{"n_layer": 10, "d_model": 768, "activation": "gelu", "rope_fraction": 0.75, "attn_scale": 0.177, "init_std_o": 0.0, "init_std_up": 0.024, "beta2": 0.95, "lr_head": 0.00476, "seq_len": 1024, "train_tokens": 922100000, "dataset": "wikipedia_en"}
MLP neurons of a small language model. Each row is named by its layer, matrix (down: output weights) and neuron, and shows model dimensions 176-431. Each number is 500 + 50 x the weight over its row's rms, rounded and kept within 0 to 999. Numbers have three digits each.
After each neuron's rows, "raises" lists the tokens whose logits its output raises most directly, leaving later layers aside.

L6.down2923:466431552483500488513429492575543482448529519508450537529518482455494534463448496552556529416478560412429536466521549449560443534552572526503690323400482422468478524516517519508439477540495511516569516461588554491507512476603496468501593520411511486462546558488499479516522543526459512509559565401509445566487529498503525407429441569519531537584555523541506582487498515534492470581558547475553437460497545481437541511605405523571595453540509478540496522435548503542477491491523541492476463483399525444588594626551502446534558567478478466515509449514544523489461522443502454550569552530473546507492476527421566468406496460379467491378580482467532435492522545503450513417474478445496460609506469509599485357514527530570481475456417430499556543529542502597557648474480554
raises: " time", "ows", " death", " turn", " end"

L6.down418:552555569495511529398468448491498473473599443497583516442492504500523503456502534547498511573477519511515470508496561485525508470451575410502474469530484498580452504456529497521447547500444495447435522534485483519431531426575547423474490468430491461565406472486527460468470447505650529517449473521521479538502575593407571465507501544516497503465487454516431552409486523500532533525500540505439424413503457465514455446522477382505455602512484422590569466480485527417549439511493506418565635470492477576441442497505510499538408544499513598500470493474459581431521506479442565536433480485533448478420574588481492534446483513526417455591487487514547542439469456514565556456491434527583582487518506509489535474472511556477496487555498515469511469428535601580425598559616548
raises: "ons", "ge", "lect", "ously", "ony"

L6.down2549:512462601453474438446437557500462482504539481429492583518544609499551417403452588454446463486470530433495487533501468548488536578501529548555575504513510489557477523587454509533402523491572501556544516365414545559521631571470565495639458524540546581448461484531561499521551488465441498501449471486507475457480469467421492500439490395551462560458505523487490539580462520537429555535534465457435496500500533508546479582532494472449452493434586577553541496508586480441466502533476474449437473618480488431557463506498470465527604523558459469449468584489471498437488496515433423468569592496480512508490598494495547577547528466419478467594499526529651461562537508619413529572511476624519545514494566567528483450577572525485455517478487471485491448505584647509421436437499480
raises: " ", " ال", "–", " –", "-"

L6.down2114:482481498587503547525493575493467611460501522497483531545432532472495520565502544536529483413531552526453457528523369595491531492456556631495537434484512528559515457444569586489424531599533522592533522508521534433508530493516467518543583557469509473497450514528559542461460476439445405534452614439437550553478512455512508505498512543465483522515559508395513498562540502531419465428471480461577485518443614567512571601491458452488484479436515459535429473504463545502388463525533492491435490468441402586550467451549528468428443521529559602459510446582447458511491542544549476557409485517413464457570533520515439601486525420460468561506540484411470528448506453499502544431483445501542539506462499534502496518481489543404632387425506554437463403486524515436492534519519535
raises: " land", " site", " ground", " area", " areas"

L6.down1358:448500480458557578464470367550516430559529522476544518624449466507493583471487522460578530489502496480503548529481560534480450550457484529527493534402465453519460467519438505510583454527422393492482516482505503533539434535461454404477548517522556363398464493611556563475531580534528503432499492549546513485451428465435481428467479439528539467541468492434423561534457553435518485544489542581375434493486447516487481459491474494477468576572473462509461529585635471520578477437480434510513498484453511543436472407457546499541472487539486550524475443441444407459536599458479527502460483524579454564489598447460483458565472521543503559487511449504468515474522520447514530509514473590517507527463552545533442531539472536413565493413605532538477499471487486548535530588544524
raises: " against", " as", " with", " themselves", " directly"

L6.down2707:550547503541597478468519567534438500492462376477410479568555457561480459541556531505540503468475499518445502496549546567531576522472382445547400431581440466548477519514523486452513504474453571456527506457473428492507514474510532472453532536546574498498500437532650538447485427453594461550491427577455565420472539406470494437526497578425537393472524534473534553530469541528476509518550519391486519438435563536504520500421575642418536498491518473516503510570434598544526454430470445468624480539523452490404596541585415504456570493407485481509562431524527471444546442505527500545586441468561470564424510526552535464463554468576630440485506494532528525502462501371454459388528543513469499430480429527435538470417514498461566566512493472595535456439436484444570442490520475
raises: "F", "TC", "MS", "TS", "PS"

L6.down1623:557477488441571598525404514551489536605432501524441543644512535482561389487541509553423519545515550579464474540553621503452498452483496503499477494418505428538557495546539480478481436397491612550442579568484490577555454522514450508511440477546467523446557439458551508608492507540510563534582464466464516513535572480613406568535544507435535497559520511485506469400528445414556668473479556613483522539531493511463534468478499544471470576576405527528535561508509488498588534553487451506643482444557437470324519477546480590478466574340538460509476501542532516487475478449553467516478464564488531508448482438531580499381513532614408484492418555488417518532516561459515453479514478562464489499516580435461431389530479528432466390523556511560549522495443509509587491529502469
raises: "s", "o", "a", "e", "es"

L6.down1006:509528442544494491592673466552492507562489506571591484546458508414455469508484553489612505381481465513523472492429468529503506618445577471423482477502459536455458449515484436454487498522454510485434519534544512497503534471456502552520511489505507527476472482449468591477525587507495407591526429504509536507544522506402484522388511555484562442531495571484566543489506490555523436556543463508451516493516532641538527432565517505464518525689555383461544508456446556336520548531515505468443570613414499471555491498523490457464570470512504444472524510459610535484457533561446488427466545488590498552483452491522578585552473401546441526450461486614498436443454517492467581518486505600445492568489436476468492558528486591447530502409430535483498477521463523573471483535521539
raises: "iders", "ct", "ists", "its", "ors"